config.toml
n_head = 2
norm = "layernorm"
norm_place = "pre"
positions = "learned"
bias = "none"
beta1 = 0.9
decay_fraction = 0.763
final_lr_fraction = 0.0
train_tokens = 548100000
steps = 8364
dataset = "wikipedia_en"
MLP neurons of a small language model. Each row is named by its layer, matrix (up: input weights; down: output weights) and neuron, and shows model dimensions 0-255. Each number is 128 + 24 x the weight over its row's rms, rounded and kept within 0 to 255. Numbers have three digits each.
After each neuron's rows, "fires before" lists the tokens most often just after its 100 highest values on Wikipedia text that the model never trained on. A number after a token or word is its count.

L12.up496:126095122108131149133158091142161133116133091154152096135137166110192099088123097070163151148125095122142166164117098158077157130158089127154150134138145123076135078164125132121128145164146120145117143097090134104097143161176116175136112133119104136147143164110148137209154111122137120134146088092172160144136089124131128131155097125109128122146148121124134135102127083139127128109142081130147168130126132129136086131127125146141160112167112130138091120132085173113138101104145117131149122121123163138173107133109131097107156102124113101173135140143099130114116148154148144145121120109154124176116111119082112168093125108139109127112173165121111123165131140125128108121121137171090088111160110115103125147092128086110105125127138107109106129122101122084120122116160127
L12.down496:088159099110145136136130181091157105174094122114141155119149145083127107140110143142158133111111127166125119119125163109116116113104091130097151165081171130095134129154118135108143116114163123143131172135120108140101181112153150135137121095129145098200110112093138105126100088108149132117133091132130081161113139081129131147135118135129162138094129137121165159123141094166113154119123166138070126161073130136133118117102127112148119090120113112133126133137143093146135126143184124102099120131155168189091144135149141124134124111130098067126140126082123109119117160096146138142144160119144125118149111114133118155152132100138150109134116135117132130058129119123084129149125140130135134165112137185112103129108160131114114108121171165130149102120161164099162077103125158
fires before: "ity " 19, "d" 15, "t " 12, "it" 10, "d " 10, "k" 7

L12.up792:130147126093132181126132149125060121110167107164131122146158094154165145093124137107114131125113103137144106131131140146087143153142111146117106199120110188119118150120109142144126116126172080119149140121107144109140137128160144127104088151065116157132136118134165132147134118136116105151117089133115104108167117131169094137137145092098100117138130155152132124113151135149080122146127155158083161132109140127118096119175123094113138139149141143119162178128110185123097140113117115119113080120143148130144063130080119145095137082154129106105095096147136153141112128113095092098140090158124094125125112158130142130109139128175146126097099112148137137134162098119143181149102157120138157099120154103172146118099090143136146131123126113118100162146112156151093155151149138
L12.down792:076095105113104151145119111147132144152119124158165125164121105107095151144135115109148115149130122111120153116122108120123117089159096080111124131182158077122131188113118153120143100106161147146122100147168169125122108123158111069164129116092102127095110128145101150132117104057139125129155121094112131109152147171127185127136116122169177092133144139155126155142125101111108110121116102154137119148127143144129124137102125130114134163188116100098080122125138081135113105163142155110153187126130124104097122110165131182125153134122120150148163124159149117100102114137137119098147100114085126157141148118155123136087085163105145123159153162117134139090147077146131101119124157110115162148139156134107141130085134145120138129141148116115141110143128105117113090161081136
fires before: " " 25, ", " 16, "ation " 7, "." 5, "\n\n" 4, "e " 4

L12.up558:149109162116134152140100110115110104112144152131122095099173130169157101127155134090116163077110139075128122116122152116128114093107184127157154124126121182175115104109141127173131144131168147163164135104118149076104113172118130164104102169095158169114159116148170135120132156107156133143156128102125102115147101068132107118130098143111093117152174168121097109079115114101127125157140158145123156121129135094139115140097128102107132120101147119153162138066120105105095102167114137113143122133091126118137139082132121102154077122108119127177101094130184118105133134114139138130143137117142114159135151147131149099107144159140143146173128097114110111129139120120134152114127100144126168155095136145129110120133153151090139101110119107145113114094119165173166134117154132
L12.down558:161131101131147166130143096155150105119096138123136118092144122146145128090124109100119146123109209152161115143125166150135119159092098140103093130125130136121132118141158112099133139104133150066133098123140135115144095107159126108124124171144145156146075196124118172101111154121100128088150098067096127115140137120128111182145122111132110111154092111127122154139153085103137124157160117099138122097149122089124183114147117135118117179103138128127145100128138117115110133149152107122124095161099143126138150102161151172144138139086158113147142157152092132132124151125121098132153149114165133153154104105079136137118122161121133136091109135143092111115118127170123110139114103147175133133135170129106160144132157177151111139137076155142155134132152053156135151118133118
fires before: "e " 37, "le" 7, "e" 6, "an" 5, "k" 5, "a " 4

L12.up988:141111130136168104151096116143109142135113089112096093138116142146172138134111148128120132122100122119126121124081123097126177123123109151173102090111146122102138096182098140142130164194146128145158166112112141105135178129134135126139140174085135153134172141148170135168152118125107148096130109175167126085138163124134090102150096098127141109155142115125115142089140084150107138089123116107135175135112114136087087099122163146115151162163131152150134114136093170170142146099156110106130145144125123127117108103089139121112101111089133115131137121137141111147096148114108150119108128119134115119144139099118101141145097080153156137111160149105142154138129127081125106118093114121164106174113153098097118130132146165114114128146158118184081127167069120141110139157125090
L12.down988:133126122131143146114146116097091135154101166172090118172133139123108116121146128115138146113118153140101126129128177148136129094123145159100113087104142182134142088111155100179153128077201139137125143177105117133103133174164058087136103133147124146116121143139108140115154136133098114125131118161141122113120144118113101136150123086159132118129144099113139123154074099159114126144126150152180123128103158126134135123117130086106158110069091112109070111130125155136147130133124155142178146146147163117140127149123166120099148120124096104115121094103158152105127124120157167152146150076164119129128144108132161132117124098117078142136145119143143116139100162142092116107142079137104083140133135141103157128125159054122110158120104174139125153124138145131131113131104102
fires before: "d " 19, "d" 15, "ol" 8, "k" 6, "ut" 6, "ic" 5

L2.up818:117130145097181127115125095116180141156120145127120120144102112091063144123102148116173145166115138128132130141174107143129146140162123141095131108102105142147113154117086117121079140136170126112118114120181153095112164152125126171126107122133115113141132091148150097114141119126108124091125133119143131115150121045165128148142118151142145098112134124116117130126076140140114095129110126146135115131099142143106151159121152135122156142130170149150106140132140172106145183119127065119133114096140168141136096109144131134140122112135162181144145072122127131129145103110112127119115098160105142136107109125135115139131133124138105133137098104145078110113141107164151146126177120127125123150129081116107062056130161105127106101128182144085087098140124151134128162176091109
L2.down818:103116129112153124140156130113106131137092155107122113120148140144140132151170078145138146102163146097106108092104132110119173108135112127181133115163153133081160176135172109143115173099090093132125139176082112180152120122110120181137161103123125138123130109066124163174124112151114121140150121112123147107137144149122136172095119137111117129164072124120117137120140145163137112107150080134141125102125109114148138142094121110131114131157114151160104111154145159159086121081158125157126090151159091113090153131110071163136146118116114164123139124148133098140131157141109132172072150128137116129116136131154131077078115102126132111129115135136161152143146132131119147137114114169134148097115137113112158126085100134124145152143095131140151144134167110093113109077099077
fires before: "s " 72, " " 17

L2.up848:117102095109154129105128104104131114145120151127124109140151058125083117099145122115121139083124171153159157133124078205124154154158109125136119121110063115146158129124129150169096114132139112155155095124126192142114161124125111138113114171097103147142120173132126135116123108164141094120113103137116158126107135130126144120145141095117159123194142132129141151135166143089141110119145119105129075108147127142110086137116123129104126149120135132170056173138126169160130088075124127146126131135151120104156094120140098135130152100137150113128141092117152145098105145140139130134093120127093126138106109116143102170118144129116083102094106142143105113161125098165163124156149117132137127123162134158150121127095144139143112146088120136107119126137091120176092174180106126
L2.down848:129112108129124126121122134105117144121122137186104116133153086126148086153125108115142110076188139086134113101122136122121125167158100120128085093129132136166150133141114144076145149114191129099119147134103127144108089113159142105142133157141113095100118094101109161171096120129166136136123082135128136122097120102140187123121098129131122162201131076117084145156135134143166148157119133166135162104127116144101114130118141131165091130106110172160125132205105109149102113111101120135148205120128117112154158099117138099152115139117137165165151114123128142124149143110112140119118103090126154160092129087143142166091142114155130152090164148097150119114130117120114092138120098122116133115130120111144164152151138144144112159116120154133116152145086115148153123133114153
fires before: ", " 20, "ip" 14, "\n" 13, "." 7, ". " 7, ": " 5

L2.up414:125088113138144201132145134107161142141158083127127128160117145132159132094095073098115125183124156117195116113097164133160158139110091138185145132111146088108117143131116105159127164145109137108111101130169150093113153167137126117101117098117118114141111082156086107115172083115103128135131135109132134115125108103137116150154142131137160083150118129126083115116109117125118122143108092122194128105181126141125125105131068117114152113128124110120115103088120162141151129130143150112097114177117118145179165096162104118134156104161101135136120082158127137120126141123126148137163114151158125123112076135107112128153126156132086136102125127160136149176134128147164127148103085092104125134166161132142126110105111123144119125157129112133118141129099141166078147137134144
L2.down414:114086123127125160135144133140158136121145135123133198109115143103142079120135149167108123133149116110157087129124149153159099145135124168137124155161122121115088130118165102138122179141157122148146114126138123109136117150137144159107047098138099086150122098088099132118147127139115163125116138147131151088159110156145102151156171103120125144145115138150083085111144125107158094082094110122151137149120170151125140150125123124129135130107130083127133155156081105127167096154119144140059160179113125128127123158117152157111116142187146174142112132164131136125131133119176151149093091129167092160108109133107152096119160174143086142113088115102121137102138116126146125181095119155083111113130152087124129100116131103131171145123127118119128138149145111133105127130144103
fires before: " " 19, ". " 15, ", " 12, "y " 9, ": " 8, "y" 5

L11.up89:133097149140142127118127155130102093152191142089093137148145117180151098161125150145136135077145159143183155122131118113119210114099125110147100111141087114113182116109121122151134147126121122155124188109117123090114169081167118125101120108108159095129138155117121115130148091085151140168075170119147119107134137122122095115123104149111127141165116131194109123106110107170142092112129149107175159094137150136116097109152131114129143091131154128150090114124146126171113129154139094138098149145133136137152126137145152123125133108157125140130101174118174126077108156153118128109124105095100100155115099123109107116098132118115145166116130125141116116141143108139117091098126100120118126167124135112150110150096173105124154148102141149136097092133114164137125175133143099
L11.down89:123146124148136086094133104116144130126097151122117157137140165123112165089146119100158087146141194153140136161165128074131144146115140093171108166162149093158074104104116166125137112086064125158130134122138114117110115159146115122127170190119137132150100123166120091139118163144132095106132113136144141155142066132122114132092168095139107098116131130139101057121154141077097130172108146105131126141138175155106132114126145145127145130167154123112201175131113096106108137123180117115139153123134107114102133107135154121146123128074119150107153106143143108122161131142116120133133149110117159139137090123113118144167122132145155115142121149104139129139154155156102124144142145151113124119139100134140092148159100146143105106159104121122159132114159082122148109103119127
fires before: "| " 59, "|" 4

L5.up790:107118142154182097165125135106146131135145110107111111118120116140122115124090159101108087173138117179139125108147095178143143155150101098130150124132108084127152144116127119136085166141137130140144113136192158145117121151086133148178089118106107123163138104149140090141166120128140138144111126087150171084132101150135091124171150078133110114159129131114115104119134129095104150151084128146094142150126158120090113137150145162090203164136185157121071124107106139145146135118132123127135093121113107136107120139122100140150131117114150153149169105140134177114118136117132091146124106196117160101120106113131143144129128148167079166116085119129137143158102126102163123126112135111116106156132120120108122109115114111124119153136112106078084147146097141152115143157100121
L5.down790:099136108117166140136132083130118118149135097114120123105106099159160167155132117128079106113121122176150142124167129109127104142131131113097172099112142109140161093113169125136124157152162085123102097131115152137103125104138125108116092097128126124109124087137139126129185147139167132119125092158120152135095101112074156115102133128106146176126081147167101125109103145093140098114171128181156132181088140126154161163144075141143142133108145130132080133153115150145122126111122130112151101139083167092128127155154120151135111139134143130084134131116136115170122159127127118154122140106110139152164122147123102162140131108083088128120122096202148104111169135135153130176137122107129155156151125131130123091069107157141139174139113094143095129120157119126161140107117106
fires before: "s " 46, " " 7, ", " 5, "on " 4

L12.up891:126156118141143132127099113152132054149161105166127133108128163160175090111086137120152135102118119143115171143122103161128107121199144120121140145136119102148113140126139158141125161153122147098136140117115155074104147142145121118180118133091123131145137121159121114098176128148111119167135117100140146133120128132113123146155130095090115126166117130119136108137195145097081089098150116146117123106112133125135104124102118126121081125116146119159129125119142133149112123093107110122133131149116120155150092106120109123173112148145123169138111115101130137122142113062127094133138097141087102143126108104121110128119117095165156087143126097112138134141138101170129164141134088134169207135153114160165159166144112207106115132084088088132125142118141132163122166124150133
L12.down891:147150120164134111132103146122152173109122147137132119139148172138096166104144165108162119113163142131137101146101126115109136146152121084151112137154180131100108099134136086170137118148173168134079121107117093115111109138126130111127147101125106090125162162153152164128144136160136109115112094145120112126149111154113124112130146142146148117121125112134091157123143051104098097101104149102185117102101129115072107147109140153169134155147089097149133071108107143115131121105115146146113140142144115079130106115129120144117133134107118112123158130143166111144107160149101158093147152137182146134112101147092131115160129143122145159118125138121137146119101123138143087127091119130117121104069129111115157100150116098120130126128141197171164132115149062136110119196100128
fires before: "e " 17, ", " 15, ". " 9, "e" 8, "." 7, ") " 4

L2.up27:151083091120196133091126088080143102121115160125106102113162108140056128129116143076133162119110133147144089072143115125124143160127133137150135148095132133159138124109064136116131144148151127153121133101160147116125127141091093132118086138098162170153185128116151112118131114093134112097168144122126131127151065098161111137141124147138111124162108141135058141134156115164135131110126150141157156118129125162134105138149144125125133128136144189149084121107090088114138115116139106134141101039155124124127111118157109149156137112148143178143127125166147144135108156177116100104082159171144114097109111139137130121117116130142125148123136075124116142144108120119145134121113117125102103128127127114142108126110119136124135167140132154105088118133103167136135141166117148
L2.down27:170160149140176122137140120121160072095125135156109125132141073145141101198130120093108126164149118156159110119171136114104127139118120132133141106137095186157146114122106128103149123101179119155128117129101150104131114141133127125064141154121107132100107167102138128143088115126143101119142134098124131122132099134133129170132087118113119145144133118161159109154146089130113160120123107122099136143129127139109159126141139101125064149140109148173101138114115134163096141103115157105134110144103142162145121101132093142121072133127078108158135096131101128165103123141117122125131185141156094122073093109123160115089166138138074105101137107134172163167143110145128125138110083124127159136117193112130115138105131145132103172131119123104115179171105143105139105111128124
fires before: "s " 71, " " 14

L11.up385:144139115115135124137104103180165096136155149131112102129134153161155115141120110095148132165130160082157111117088118142117148121140122095142114082161130116157144093095128122131113151140152119146142152106154104108146147128153064124106143132094118143159117099147113112093139105091077144146113155078133125140139114129119172152116140099108135151165130130110099139136121093119132107170124136127128107142096143122140143066129147099104106094144152137116129164139132148120118067149088116161121136124125087160139148117166122162131128106153121098127161086135152164134140119111135160092114107129158098145116093112086130115068143149146139166087179089166104077133107096150163101118122058118144148155133078133117159149139148164135139127108139149153123127132139167119110162129146106
L11.down385:157133140166088110156104098129122141127128117135148130138105166108156142083140116109166149150112102124083124106130096133125101079145086187122131144175155158125116123117104113125123106142146151108117132136136121129158119161103131127118107128150127090128158154119101145139055121164139098160173128195143151130135116123146146115135103127172124141120097128101127124109145118132169119163086165105117088092128047146118112139121111135135158111132066121164139108133112112079114139114157103103098141138127147144139152123092150136120098140097127163119107141179080113157131115151152100138146143084065120109152127133121105149136115151132135137119121096116126146132090166131096144128116172137109124151130135114127171146168107179129179154145123133144109110159126108129111122093110158
fires before: "a " 15, "e " 14, "e" 12, "a" 5, "y" 4